config.toml
hidden_size = 192
num_key_value_heads = 1
vocab_size = 2048
norm_place = "pre"
norm_eps = 1e-05
rope_fraction = 1.0
bias = "none"
parallel_block = false
learning_rate = 0.0017
warmup_steps = 299
doc_mask = true
train_tokens = 160900000
max_steps = 9821
dataset = "wikipedia_en"
MLP neurons of a small language model. Each row is named by its layer, matrix (gate and up: input weights; down: output weights) and neuron, and shows model dimensions 64-159. Each number is 128 + 24 x the weight over its row's rms, rounded and kept within 0 to 255. Numbers have three digits each. A neuron's up and down rows have the sign that makes its largest values positive.
After each neuron's rows, "fires in" lists the words (lower case) most often at its 100 highest values on Wikipedia text that the model never trained on. A number after a token or word is its count.

L10.gate381:111117126123087085115106123121135130134133123121127094096120146125151099148102103148149145147095157116115122096102085184167158148104146096135121133127154101132074118128123190142128162146127155150145137153143166105140147095086133151129161071107091168124098146111132085085139080158123093122
L10.up381:095152090157134114140111108129155122099121129117104163106165146122129094110123078139129112143144170132180113121117064163126150111116152096127091108124137130181128113142109096165192114148173091096142109155093154111085150141152133123113166124144147162165143102135136119106169140133132107134
L10.down381:148130122091074109174146127120123114123156121110119073092117127129152124134117131112149144116108152113123115152141139154117113148101107126182117140103122074121168125130123092122088119138152097155122115128161118147165113168141102162123119177085109118123106128090137165160113167171158169089
fires in: "they" 36, "this" 16, "since" 8, "these" 7, "the" 5, "until" 5

L5.gate36:128140130178113153152121183121117159114134121121140112119162085122148130091129100097141081117153129150141090124128084166124128152135171099084126137147155099124161115110094107119152153122138139143156138149095160129161165076111163089085096127158195127134139117090071153143150098121150123134
L5.up36:184173119178133122139098153119164165091126116146096098122139148131138192116193092119107125083139137112125126137147125106144121135120131124122165141109136154139120106123137142111160108170138168132151114115119111141127121083113138075096154159138177105127109141105116087151115173138123133125
L5.down36:111093137075106111111080113095136132106151151120118138122120121140086097130158110134130113151175160113128110121120144131082112170068130138161107180143131139150139090126143081117106109113103133145106120077163170119134138137114115130132114126110140141156080121136115126150101139139112151187
fires in: "of" 62, "he" 7, "housing" 4

L11.gate489:104128105121119103118129152150131114098154116140111140129100147061150132102128121109156126152123128128156122113131140176122184130085114137116130136123155074162121137129105147129157153153148109133152129125076152097136155107123120115120185121109097144131084153139126154122146114148133067086
L11.up489:136144124167146143116117144095128187139090128136113136120163141126139107094121136122136132132122095143160131139105146141148134123142140133117135122115130131134145142139149133112171127179085123168126143099188156128154139137111147089099112123143119147114142126110109158091123147067146111113
L11.down489:122200130155128090127146122141141164125137106078105133138128128143194108130117117127109145113119080197089139116140142081146127128101117109156153094123109116134128102140152153174140117133132089130118157153099153112139169107163112113136142116094065114117119139104171167153119121152103149173
fires in: "the" 19, "his" 14, "early" 11, "s" 6, "life" 4, "career" 4

L2.gate301:161123104144138124103115132117136112111128114117160104119119134157120127125170166142180127187133125177120163124102149143074185143114148135094143133167119130114120117124140183159146144104106114132132129116123108187159134124129136141136126157168161141089126142143161150146130101114114118095
L2.up301:164118113137116144086118139147136162081112084152131093182148145135149130170157126122129115140129149137120163140113145152139134085108180108095128107137123142092141100163129169173129129131095121099144132142088104177172143130131142115144114154160114171114136106158141142140088095181118124107
L2.down301:094128092083142136113133105115081124138155110107149139099122162115125143143123095116146170107155115150099164143132163142117147126090112092077131082119119135129131128169158126105148163109127131133142138137076144150066141105130124119124117141124138154133097113125113108093125118114114156153
fires in: "with" 59, "for" 39

L6.gate522:120125121187145140105147178116143164123157134117110137133144113115139120107130122065162137152147152141133125070113160128146095110184116126106143095110156128142101106127065145118180145089184097135137129143130143131133099129082142113154138133155139102108129149142105137131123119143150083135
L6.up522:156139124154108150171133140075117142153143155141121116141129163102148069169128146157121150126103117126079120147099122119133132172132128132090122094136137154143167116105126148139060118141131157142149131151125158116168111156163159108101124153103137158108158131079153120124124106134108133110
L6.down522:151103112125129125158112124115148153125128075118151160129136145139117128153154113141169127116150102156141118120116120145126121149109123112111173176147153156113113090156154139156153174116144120125200145136113117171089141116085151115127097145145143140120101117139091096063134149127133131127
fires in: "of" 46, "with" 11, "twelve" 5, "feldblum" 5, "welsh" 5

L6.gate552:089082123144137118099104087160103155132115132135113115115104133137128142113104089096154107125127110126110178135080083105160143124121147135060121140097110116110114139133122121121143110191153097131150131137111141160135126144132133108132152139135107159160119093104095183110083098184118111132
L6.up552:132170108177162128078127133124157149136154180207070101115128130146140137116150130138128110134107118120155174114141115127147161112141140163120118144115144088100122124119121163121163139129138142113129126151183139113113161174106171074125165130137097108141117126093152143132137118088163112149
L6.down552:093111119151136129175149157139127120160100077181147140153091148104115117097107153148086135126127145146146130132130110144098134148108117157122108104154126173142166082141159123129136146131143136128130152115153162180153070155106122129149152173111113101149103123140147122112109129160123179163
fires in: "the" 93

L2.gate50:121114150160133159109115151116132141112130093152115112123118127140128124099146128092180161140131109141101155110108147150147129138113130112108160131135150159118105095111139156129105145092141112098155128120146154139172143122105178112151090150146154125136113115118141131163103097136139105113
L2.up50:134151173138129156106145169120127147110142092155156147155151175148134105143141151148164160135139118114093146120112153191141145111128128109071131115142150177098144111126122119114140157106155138105159134129140142134133153143125139119164112143150136146136119102116135148170104083129165122111
L2.down50:110121115090141146109160093137104154147127106130127116119135128140120130128151086125163159146172092157131149129128180140106105105084098116084123103141095135125146148174122100116120189146111146149165142161087129139097117135136108108113161160138128143135107080107128147165119141117139126135
fires in: "with" 97

L6.gate280:148121090159129144111078137183172142128105133146151105129066122110139106129157124109132115159115141140144104098144096143160095140135121105174128161141115128126127154175109124155155157178148095138142166104088124119140109134100096140131167123184110162146153110146121103133126131094137117158
L6.up280:124111155118123154191160149131110163109107151104152186091080106151141157099114158141126132135130148153161173096154100098179127123150138175134098109106133100126122160124135145149120164137147111138150172133164140133119147178127132150103174149138134165138133108093099102142142133156099105115
L6.down280:139149130162104141074138137154130139118109132151157132143115165151086098133129141110105140142155165164152131133136115163165125134140160108182091141117142165095100113110122125170106166118137133128130101119172140142095100146149097112113189157174130151097112137111155132122095161173095095167
fires in: "the" 37, "that" 12, "one" 10, "a" 9, "this" 5, "attorney" 5

L11.gate177:123102139162138081097132147138130161122091125134127128137109140127122102105112102126155157141104113145138154118121104120136143130118154113129135155095111103168127101151142150149152130111117071095105108116131120149120142110144141139114171183143123110146157147200146069119127137170128128100
L11.up177:122087089161147124132135155102156155140140154158144147154139121137130120096124129138178138111102117155171110154122080073143136133144153129148114149127102102141134109110160075155153138133095088136119137122166129118136091120135103119080139160145126125146168135154131130133149155096133101071
L11.down177:169107139140107129126165148136136168148160160138136172138138147143140108128164146141161142137095180121144100094141100128116145054115142147136100112118157084133155112135184150120130153110143155081121113083127146149129141106134147105133199128119101121123155118144093101119124109147125098116
fires in: "a" 74, "across" 4

L2.gate702:104113143159123168117086098138154145118110100152110094130109122164102121184150102119182125162114144171168134107085130118133146128132146108134141130109136139153141106141138149133138110093121114080164141119127138138154156104110134104113140146183149109116127100124137143152124122103129092123
L2.up702:098135102126124143079127088062135144147101095127121100159103137145172132148146124163173144128148156126127143103114169174121183104109104137080178130181139125126118148128107141112159121132173097136137108122130125156122117137092119108116179177130164135097080123120141096166109138079117116120
L2.down702:093102111063150117106127134106145120124130123136120147110104151108146158136103118137131117128113167104103154115080150135136179111163123092153154125092135073093132161161117110114107140118157130103152105130094118135106105134149108141107145124115092110161077132167134140140145113158154107132
fires in: "for" 32, "with" 18, "against" 16, "he" 11, "club" 7, "team" 4

L6.gate579:118090139118095109130115121142129104098118096128107100122123151125079097158138098141130138120120146187153123133139073130156132119150139128148116124117112151132096089154091143127121135111124152083138149152176103113140124122143125126126110144123142151112153149072111138112153155103141097140
L6.up579:144108073131115097136123116134163094139105109108110135094097134125103118151124085150125127143125127131156116109142092112163107076147154147170107166139129126117113161138084135118128122126139143092123165092131099136138160133159133160123139140178136175106138117091136152176119180181127125222
L6.down579:129131120121104114117109122154103150139103170087137115143127144165149120134175137137136123138135137126161118141152134142126121112117157089148068114130153146137124098107159098149124122130156188148141091144127125141127108128117153162129130119141146152085155154165059166125170112144122109152
fires in: "this" 30, "that" 22, "one" 9, "first" 6, "same" 5, "each" 5

L5.gate580:105104105198176110090116148095136139112130140107112126132155112121127135099160087082132131132147150160149101122082127157082120137124169099129098113102163114132124079119120150101141140120101122138139103131110191105176137114084159118119152116142164147157123110082128105132100146121164143099
L5.up580:085130144203173143117139153112134166112130145104131118129163125154149128092153068067124133128151150144141089145095139153119111116116182104110111132077161104158132113122144134096148114125094112121148126119114202108171121132074146111114138105138161141133096098133090112135108146089167146109
L5.down580:150114133077094149110117104140104111124121120111157136116116062120122130125125091134117125122092158143116162177150122144117068115144123152149106118152118109106138110105126110098117101114129120161105203127106128077095152092132079119146146135107136163104121103085148117103104148146118120123
fires in: "who" 18, "she" 12, "he" 12, "and" 6, "tree" 5, "how" 4

L6.gate673:120098104136098083087151099113115168075128104132102096072121137103126104094107121064115134152165125099103161092119121148131175132133179109133149121124158133122123135088124149107151126124080111142125096155136136150120096113107092146083101130141118115145103134117113154140147146112152120125
L6.up673:099140136170146113134145128128111120132135144114135090069142153107136133147170156105120127128152087153109113114121117209160119119134138114130161147113163105140099120171129141119115166105140127144168145093139140140108121187075137161138137135132133107126119130118100117144096110126165143113
L6.down673:085139182120119147114140122147155130149126107100094121108137163145118166128149142131144173094147067145112106186148147078127103136070129102135153102132111156131167116129110095134128141118091158117150108161129099104122183132119132175145103157123115166162119095107137167122130117135119175131
fires in: "are" 66, "is" 19, "were" 11

L2.gate186:137108109150125159098117142169133165095092173119117128137158149163135106119132117097166145147150144131133147108118154098123125124138171103109143155135133096126147136127097121151110139115080161109129106138087152173184139087129117118115083104137114148122133127145146103105124103127093085123
L2.up186:119112126114121169119114157142121158116081157128113118112145176158126106157141137129182147106161134131119126133113143101084097105120153091096116164138135101134156142118113100144121140128112180096104128131098148162162176067156115109115119127164106116120123164126152120115120104126101088142
L2.down186:167127122132115114193115156107093117099163064138169124176123161149107159096155120111079151160115130114137103161177109122102147143136144116112124131162135158144119111114112138156144146108111128149103157109123122088159127137118111150116155061118127127109116109153108166119089127119114130105
fires in: "the" 20, "chicago" 8, "title" 7, "for" 7, "state" 6, "chevrolet" 4

L2.gate292:071095148126131128095099123095152114079092123123127131095108150140108142168139090151163114093113118119152132056132134139114142147123080111158106132144174114155129084125114141169154110122173142122154118126178120144144120153087112122072158111096146111157142170140100108099126139112136101124
L2.up292:058108148126141139126095099105152143112142092122098108122124146177112139192156078151138115076134131129174134089129137110109132111119109140140093098143178130127150112129110117195135114098164142100151097118143131126127145142095120139089112117075164130166116121138106112115120160097116106108
L2.down292:103134138087123102151087108084137110109136155151091109122107139096115164144079140129115116138163129102073123158100113122183192114138153155161163136081138130137155158148133099093138116138150150109155170133129103143121118129136117142148085144132129146168155115118107129101139117177174113122
fires in: "career" 15, "against" 12, "being" 11, "club" 8, "team" 5, "were" 4

L6.gate653:087089124155140098106131138125144143094108136109072120136093133107073120141174102108163138131115128144123094091123077144148148126141136120145086094124162167148141110151147134125161142099090084159134106135156146096119179130058110109114119134115114162115113123115085134134126165131115141101
L6.up653:110113109162165126121124091099106139119129111161103141147112156138074144162136085075135125140168122095129104143106096119111135134165138152151154140117142134166147104135154101143177137117104090123118073115143156135125161148110132156120145118140084157121144119105144123133127164138110174129
L6.down653:144153109097146150111177130138134131162153121113146125143178166113092104149114122163127126119100112119122101140115126095166142121120140108123153133136070156132111121147122106135136132125126097131120131136134085135106152127141121137167100144106126095122076093087108143132159116127121132170
fires in: "are" 29, "is" 25, "could" 5, "years" 5, "will" 4

L2.gate737:127126136124138101136124102130203136085113091130140113102123113130112112156087150123164107124141106166134119107096106096148142155124108111124120119111136138108097153150120129132081106121121149092160118101118129150118131084116139108128149123140126105182074117132157118158108111136115071147
L2.up737:121148104130155116156153076155173115129141072123122133130139136111127125112098145127132084136135132152147136124087124113141125212126129135143145136123107143103113137140115143115069118133131153108163118118124122104124120106153146113117155106137141111167138095135114112137086131131145124149
L2.down737:146134136083105135146167081165131091132119100105167132131154177122120127126110122164133116129131132136142133146154097162111137122133093132119101111091115150123123133122121107121146094160139142118147120123148091125107136097141112109161178078131119131146119108152108125138072125111104114141
fires in: "known" 26, "left" 8, "sold" 8, "first" 8, "married" 6

L5.gate761:128165109176107098081133141124133152114092097132163134135108101090160142140165102139133151119124181112117123110130114155176119154140133123147138151135106141145140145183123121147121115102166119138101183131039105084147118074118187131147149125160140157144138158112093128148143130139155103141
L5.up761:113117112146101111132067161133131131121086109154131146163111142095151139132149140095130133134123161123107139135108101138142119135125094129149182142114122154123133138167113108144137138073103138154098141091064159071157120082156162140166162124172161111166109179105103085141150105135131159128
L5.down761:125119150139147099165142124137133146115137118112137117140154119100165160113137103105126075096144103095121105160110144130104129130080161127099147143110105108117133131157129108125080122101139148119166149157109108129096138148132110082181102111151081142154121113157088113122111166133123141096
fires in: "of" 43, "violin" 7

L2.gate263:140117103109146119124116129140130123143089141094191163146131137101091092145139119150154123123120149170152143095124078149147104105134102109151138127104142100188098088137110104145155102124158154148139086121153100143124119095131140119127132137175137124118189123104127105119153111159124120123
L2.up263:115154096108159104127092111132114132147122136102163148144113137106123118174143095136146119114145136143138164086133043111162107099140092116166120090119156124189104097160129109138118132142155159147163110118165082144098141102134116155159122117166141125139155119089141114103142090146112119136
L2.down263:131117155108107109124108115146096126119168124114142145099119149126139095131142099171106106123145089115134103144159118140139145121138113102157137102103115153130118140113143172105122112139124195110105137137136133162109131085084106138154162111134110119135170086114128131112148129146118163097
fires in: "one" 60, "each" 12, "every" 6

L7.gate567:113143156151123128079119147207120155135114150136127090101135153083144147120132162086120150115107155117126115124105130134128153113123172130122135089111182106123128098132160134142131131132153142120124082134109142173140165116103199115105116108165118125153098133139138123098106083140061151139
L7.up567:150131153103151143121151124152076101142143135124134131109131135164125135129134132139105140164097179125110099118125158134109143100135119082101116111108150130158096126144109150132124123113129146107132063174067116118132156090114138098123113087083127093130087137139102112104133119080100141135
L7.down567:147124112158153152129118138126106137125121129104151129123114136109134184088159150089129146102143153135130123130154102115111120107129119121123080126116127069120152134138143088121126125144183115153176129145178148124095133131146114145147105139136138109124092100175149153139140131156134152163
fires in: "the" 64, "anderson" 8, "andy" 4

L7.gate672:103085146146125111121101117148167096094128129106144137118113164129136105106097112134138124112103143111118139126118136113131173091138111142118103147091155126113103104156116123166133124119165100152143126099100164171122124124103128135114106116134093125155122177184150121123107113093096070120
L7.up672:103070158104141127100120187153131136115134128145122111142099132142125158055142177091154119113115102151101046118122133130089112139097112157105152106130124112141144085125095130085133133141147117109101129162124108124134111120150133126137121157102109126136129132125065122114121147128120086132
L7.down672:118119128149103133113110149140092153093118159141146137119160103105131121133133152129093171105102106143119092086138163129131155105137123101166115115120133141143129097105161109151102160150123129163170115111169139140100106139140120113107140147158154163094068090105147144083133135141142100140
fires in: "the" 35, "also" 12, "s" 12

L2.gate334:093132116117143106099089134139161158144131102133147138120123142125116083134131083155119104154156091162162166094121108088129129134140110100131154145116141113118081104117131145116123089141084149085163117116146138168125169113167096133141110114158174144155128093123103151098135134169134128127
L2.up334:111132126131178102123141157132112139153164121123170137157140145145087064106119092130104112148164089150149119106113124108160130143153117158127166139143137134110076110130146101124112089090094150128141118132164134158119182118162122152157139116139146157138128076129099122126112174144121124109
L2.down334:112148129098083122136130119121144122133159113116157154101162173132124086118120134163100110133131091145138120113126124150131127151153109120132147132081111125134104085132128144110161085121132195098137131117144134109116092095151109114173149110154145105176160114108156131100135144120103135126
fires in: "first" 76, "second" 10, "third" 7

L10.gate172:103068129137153146115114119112131109131146142183123133149113090127118099094147079102133164154126112117116141159145138147144177155107159101130160148139161111160102116118153126106137155127172112142141143120097180128149181134125125090129121134133101150123111121088144111127130132141098120085
L10.up172:134109105126102106150142147092135133108140132141114102123134108128086134105143158134121146157129137082119106134137128127155157149111150101142140133153133084150143118096135102111137129164113121167127135121159153167165111094083117124129101155151167170104100127117082125083150179127120086116
L10.down172:138140086103086097081115126107145129121138123159144123157107135149103091139109092125121156140153159109114111120138163109135187150125078089157126117162084111130111122111133062144131134094131130122117159088146160125147150133168101124132140147116146165124101127122093119139146167125154142120
fires in: "he" 74, "she" 9, "also" 6, "has" 4

L11.gate665:069123125142128126081148117123141141079093141130130119074162134114154128099139178122146124136108164110107123130120113153161115100120129117118119112074163103103121121124144133133169124163120109185147108142178148087150146147116134078160152139147125149112110117090097129086141112134106111146
L11.up665:123144131164131097119158151126125144116157111124116135094126143155121150099128149131118134131115166163082076084113126119113113130154108144163159114165162140095144134120151104161119077107112098147152117157138150096115099128087148137118141146141157127138137144145160140180138132136139129161
L11.down665:119112113111160090122101157108126124128136177135135158129151125100160130114118107146143146154105129137103115125119156146086124126145104176107075086090087094136139109162116129129157114126130153155137120152144137097126133129127128113126129129119125105130127122093112119150177127113156139094
fires in: "he" 17, "and" 15, "his" 14, "height" 5, "the" 5, "s" 4

L11.gate467:132107141163163166091124127142132158146101125169117088147121110168131057162125125079149094118136102117132115149138137179105134141138142103082133124112127115147140117127111159135123148126140134109123103123126102133130201105094117107129127087116078170132093106073142103112127109139093162169
L11.up467:081173161108109167094078135110120101129120137130135122116115133136152156180075120079103135138147112117115119120148134127158130087126108133121128111135123126129139126118127130171149108109130157146163143114154097120119138113136106151101164133142116081165125131124106113143107149129102092099
L11.down467:134144098156122117142111112118158077079135109151133156132166120137146173128130166172138154139110132159125144107121124093129113094133125130124141121102135117123144138134102094128139158121138110165140105170106098157088117109163151123111156122214129138174112144187096143134196125139133090090
fires in: "was" 21, "the" 18, "as" 13, "of" 12, "elected" 9

L2.gate271:105086140163096150161083114130176106138104126094090136133081099106121080198112131169120156144103146139136113135129142140145142114137130106163097107123140116147126092133110140174141084109150164074108133094145104104128124151155149128119094097140126147140139100157132147139164122192140136132
L2.up271:110086087130119174108122123122141095114124167124089128127096110102157117129091133103128136156121128147093142138126136154124131156113168122124158113135129126125147095103129126166120103112179125115133159115149070090079153132127142125115135106112115164110109113184146111092138107185125112109
L2.down271:136132104135146114149153108107161109154146111096157140146103165113131113127126163159143112139144123106121117137105122148097147142085143119078068138143094102115100106136158111138105104097153146094163074124171168154112088127159119150145136121112087137120142150110102120137118110147114129136
fires in: "germany" 13, "france" 11, "german" 11, "england" 9, "state" 7, "london" 6

L5.gate37:078136092125108125106156122097148131096143087164114133093128089144109100137135133108103122147104171139180096108137154125136152114119121113106076122131150138136117101099121131093109150119148138114144129138127171117154135132043164114098129152122153149105095142069106090128116110159151119131
L5.up37:145137131112113127112160080108176121131151139164106129137136130132142103108164094127098132128128169112153092110114153121122124098145150124144091119133147157151164092110130108118163127111148124127178167137138147123133120136077182108157133138155123131106095105110108153087119139142136103108
L5.down37:131137108129099116084123095135125083114114124140154157091141102153141140125129128126125118132148187152119108157129146129133116100094100146151101129187132088115125107108144122105127142154142136155124163117149148141146137142123084115151165161119118160099104108138127097099117134130157095171
fires in: "he" 82, "she" 14

L6.gate81:098147134160128101140127090162155146119106063144165108134124121141079113150119129103131132092107148143149097096127143140147153150095114147181145112098146204129125086162143122135131162123105060101158120142117097150153142078099128161149164131144144152116094154091100144133109119094160149112
L6.up81:146126130139050141103092140154138113166136121119125134146123134174098105162134134131134130121146153109162120126108109130079139108116113139145118092138119155123162120123116103127142096123082115140155130083126120112087141120166103144080127128139147118101105155144109143164110123168098120149
L6.down81:134137146130162152156141085122092111176146155136086162121164150174118139139146085146131141133102150152143108118150178116139157122141106154156138117164134141129133103152128145133074159147112099095130155139128139166116112156112111165122102105107125136091133134091131143135105118149135178114
fires in: "would" 32, "not" 15, "could" 9, "did" 8, "will" 6

L6.gate739:087134143131161164090092155120163162132127142165120123081132165122143142124134138090157143158110105132117120126094110143135132122093121125120115123133166112133126122081129168148171150164093125124160076149151141144138164134093114096118137105136099058168112142120147135147157111117131130156
L6.up739:084104134150098137126099164120097131142100136146112149138107125166125120173133114144194125121110103136131109081094132153140115104145094180130080137115116136108162098105139162133159066117094130117117141124119117085070175086133099116093131131153142169114112094120111133120136148163160146133
L6.down739:184189119103128163116120142142145136129155157136103115094162116145154144127137118127135134149144142114149177083117146144154145130128154109136088123148093139129162105125149133131137136139110168086097089156119116115115139131128096130132122130138096137131141157147148138134140132115118090136
fires in: "the" 73, "s" 7, "a" 5, "each" 4

L2.gate225:159150122144141079137121149157126140150132115110121159121114150165117104148141099125158089226129123157151124108104146103063127144125112121102189138121106154158110123113115108131146104089110149116111121119120191155186098137141125118147126093160122097148132146138106125134172170144129133134
L2.up225:152166085124152105136139131136109139140132112128145197096120144105146124105093119108158075197104114128137149165104144114102119102139126147106166123117097144180080117126174129107134141110106146139131118129127162143158093127134136126137095083140109108150136137113107125108163175168077109163
L2.down225:148106086127083135117118128135102125135145085120101106149125181151131116092130150128118101155132116136103143131158122134150156168141144138100112132135075120139128113134151153097143115114154179118140158115110113127121104123130107153138109130121123101146158128096125121132135175146103128125
fires in: "second" 18, "two" 16, "third" 13, "three" 7, "six" 5

L7.gate615:111138135111126110086104083115144111116128121150123098110138147123122072129114121123142144108117100121089123136135134130109132126098105115114155152117109124149122100113136152105139137135168162097098099101089134186138196129147160129154141157124130106157103112116130133113119138095087154149
L7.up615:126170148087146100080106151142155144119168137129140102126125168080149124096148118125166099121103133124119133144156124138119116145099143123119144100132145083164068093110143167123100153168148186159099117157138121175113155143146143145123111134121098072171124123134120160093107108109096147170
L7.down615:124068107180135134158170138098084129143112144139143136109164121136131146154146131112132124129141131121121080144080156129145129127110097120156146140088147097098161106123158102123110139139100119132196127139162093137122129130133152124153144090160192094109093092152116088137158108136095164119
fires in: "the" 64

L2.gate700:118146158161116135104086160153111116111123145122129075149116125130118107114080125164138106103105114104107126123182149161120118167122122136154115133117112126098094135089105171148126149136125161112137118121189111111127171090149142106084163130160129122139099137123116106105127079116105106102
L2.up700:126142133134145162115118136164143154129148129152123058120102131127147088123126102135129116130091164097109142105163111148142136128148163102126108094155139109116173126098156176166091138128108161090112113106142109168126161090156159132129146143119120113136124109153106112099128084143096087114
L2.down700:189146107134143118161174145136104103121134119109149117136124154110152143126128143108149110162121133099129129117107096152123153124135183143149104120100153106145107158166165098104146160121141120154126115156155125100127177101110113123110080129158106149159088138163065137102139104123112177085
fires in: "the" 84

L10.gate513:085084131168108111097111157086185170110112133139097126109174103132136123103158139155144143130086174104109118099132118132151118080127099163150149151164138143156153089142122113142140197137123121112143123170119193089157109122124112079108115122163157161129140115144191104115148113175142155176
L10.up513:106125090135123105150145166117121171149141152142169093115108146083124099108124152110122090121151160152167125131123130111160120146148165083166138122133147133143114133116134096130115081107143116147135135102135130133133147119114127153138111131168152144169104134146121180094123158150107065126
L10.down513:120125098081068110148155131146089110140128162161081119092135167172165164110124137101090147166113123110111102126148126105152109131125136074140106100108104108125152106134120111107106104166117123150101112164167123111133130115111123138140127129149086128139115111099127109115147115121113157133
fires in: "they" 36, "he" 34

L10.gate716:117115101153153108172086114093135150132135081106136112110148114099144112150134116071150118147109192143136111097083130142115122141123098127084139139142118130159111140118096107152146159098156111132114084113116168094137162104115163092126144124200157101105140147126124136148128121142139114136
L10.up716:109142105169112089131109113081128152148124082093146114091140120106137123156182128104145145142136153114152101100069140122121125107117111144098138124076155175119145149135125088155166130097155090120122110115099127101124122091149142130128169132189154084125141145130146124140106140155147106116
L10.down716:106125113149112167138139136021117101137150136101140134131185147122068165130128106140129089134150128092096094096136095112106166140138091121135171095127125117133154131143122144131091112074107097122097169129152137120126109129138119116111129170129167135132127082131170119109129149146135110135
fires in: "of" 25, "between" 9, "about" 6, "than" 5, "around" 4, "to" 4

L2.gate337:062078153153132119118108135084104079103102134117092132139170104136083137117113080131119107105144102138154081103118132101123093157119131095152092141109094133168095110164141157125149158094120119144154139133086127163140141145100130109119088111166150106156141115118135153120138114146113125112
L2.up337:087088136143129115138121143097117071101095152122104131115170106118076121112135080129135124117157102119171089128104145095127088149122129112164088156099088134159116125150133155129153162102102132147156132164095128168155128139114131112114100130172149095163158114117132151123120127159111114105
L2.down337:100129170116098128150156121101104120108120134120139174133159133106100192104119122150131145119144150134135062082150167074130089140137132130153115109085120125095104151132156131128144131120126135138100139140089121168140120124131128128158099102154131088133165124127119120088167123127118130134
fires in: "season" 20, "song" 19, "album" 12, "program" 8, "songs" 6

L10.gate21:132153150160097122111118108127130121096148155121089122137121128125138146104140118146124168120097166140119125160133148145105155140139124120112116162124138127145120110115111148114168179143160138107129079129148149147144133101133138143094124145194127110121109165138172093108157092127083131152
L10.up21:066139115122120095078129183156137167136149119121129103080143147131154106111152145111139114126118129106125130143090136103132155126141146115076128153134165112179130050148126159099160151156118106098111111080117125150138146107131159083122157153137096109140133119109116152116124039144124125148
L10.down21:099145115141147122086109123147133116127147135125154141117126131116164134159155147136155122096080145155143144172100112145137153158117148152118143138130159124123116092131129114131128179119143124140161126148139099085107129146102109088109120142168123125106114121201124158131163103151112145166
fires in: "the" 67, "other" 8, "his" 4

L2.gate286:108130134176135120122072143142159138075146102122152071130134136175123133160157136137168140116122124117160132105100166158120116126108122122129138115118131165126155113117107128218127124105127109072152141116150156161182138131146098151120117152156129131145121100146101140128105095161155156131
L2.up286:123159133150129141116128120119111158099155077136179127167162148153115107139141098160145122161155149056129119107111158149128146115089139136141119076123130145116130117171131127139110126135123108101136138148143151166154141119119106113113100123131098191157121130148109136168109122150158183109
L2.down286:100132145121137142086121124086108113118159125136150129138166118178115111112146131125146153103122126135139154092115122195104150121135170142093124113149168184109174128113150130176111172101162131154123175156125124150117106114121099129137110138179187148155077124110146149101162179126123161129
fires in: "with" 34, "was" 10, "won" 8, "record" 6

L11.gate376:122179127133159105089130125131104134105137179123137112118105154073152105147125122119137126130110110147171141104129082186164152152143166151112115123155144086148129134096137137139128190160118129117118137136137163122157159121073100120125119134150112124169155136146141107120121114138110083108
L11.up376:112136119106196133112124158149168137096135117172107121115162100142119123103109154142157157107112122106107140166120120119130076129114123133124073128143124112082080123047135155146130150133138155155144161137170136142132143157138129150085136123150119120137108128121159157148163139100108128118
L11.down376:165136126098091128131111115101099157129094125096158146132091160131178130137116097098168157181149152161136148118167132128127131138138137116152176111122124099147146137166111137125110128156124123160130119088086150135095113139116109146110119175109104120145098102158194079128116117122117142172
fires in: "a" 67, "the" 8

L5.gate98:121126133188124107151106126129147180100117136147077126131178126104139095125133125098148147119145184103160121136122133142136125147119114102126133101115114140122107143156144134134131126083131092193109159124102104115125147100101124139148117117139186138129119187136147123081123144115132133115
L5.up98:120148120093086116167091090109162122141138109156118095153132114180148117151139131166121127129113138127131116119111088153116120141140075119121184161091117120133112137164120144107113148158131150117121112155145122120100179124143104107114126123144173122117140133124149088106094129092074138120
L5.down98:103091105109143139119128109109120110129119157132126117131128147089101123095151126124137089138164088110065133137127104099158098142090130124125156154123113117161153104100148153168078125102128123118172134128110109143104113131139128082120120142102098114130098100164090110155155162140146124135
fires in: "of" 54, "awards" 6, "considered" 5

L7.gate470:104124134147158117128090163151157138115125116167092092116120117130102096148126180147172152102125120136119128095126128114127126114127086121136117131144120122137173110117110143147147119111138162144146121114116113178135138149093124103094112119148104132112160138154113128118176098127081073138
L7.up470:079131150154139112090081189095161135120116129172109122136134139124144119152136168149170139099133095122106122104142126106113119121113070108152116118162107133132152161131112116136142154095154144140138121100122073148131120163092112114109110137133102124087122120153104133098140110151085095151
L7.down470:135124115130130114106126140126150112158155104116177096117137194123175105145163122125134143159093160156102163132125139109124168122154145113170153135112165098127148094098133093170148126137109147113179142090131121134086130143158127114119140102154134122100148155167090083134133113127141132147
fires in: "as" 37, "the" 24, "s" 6, "becoming" 6, "assistant" 4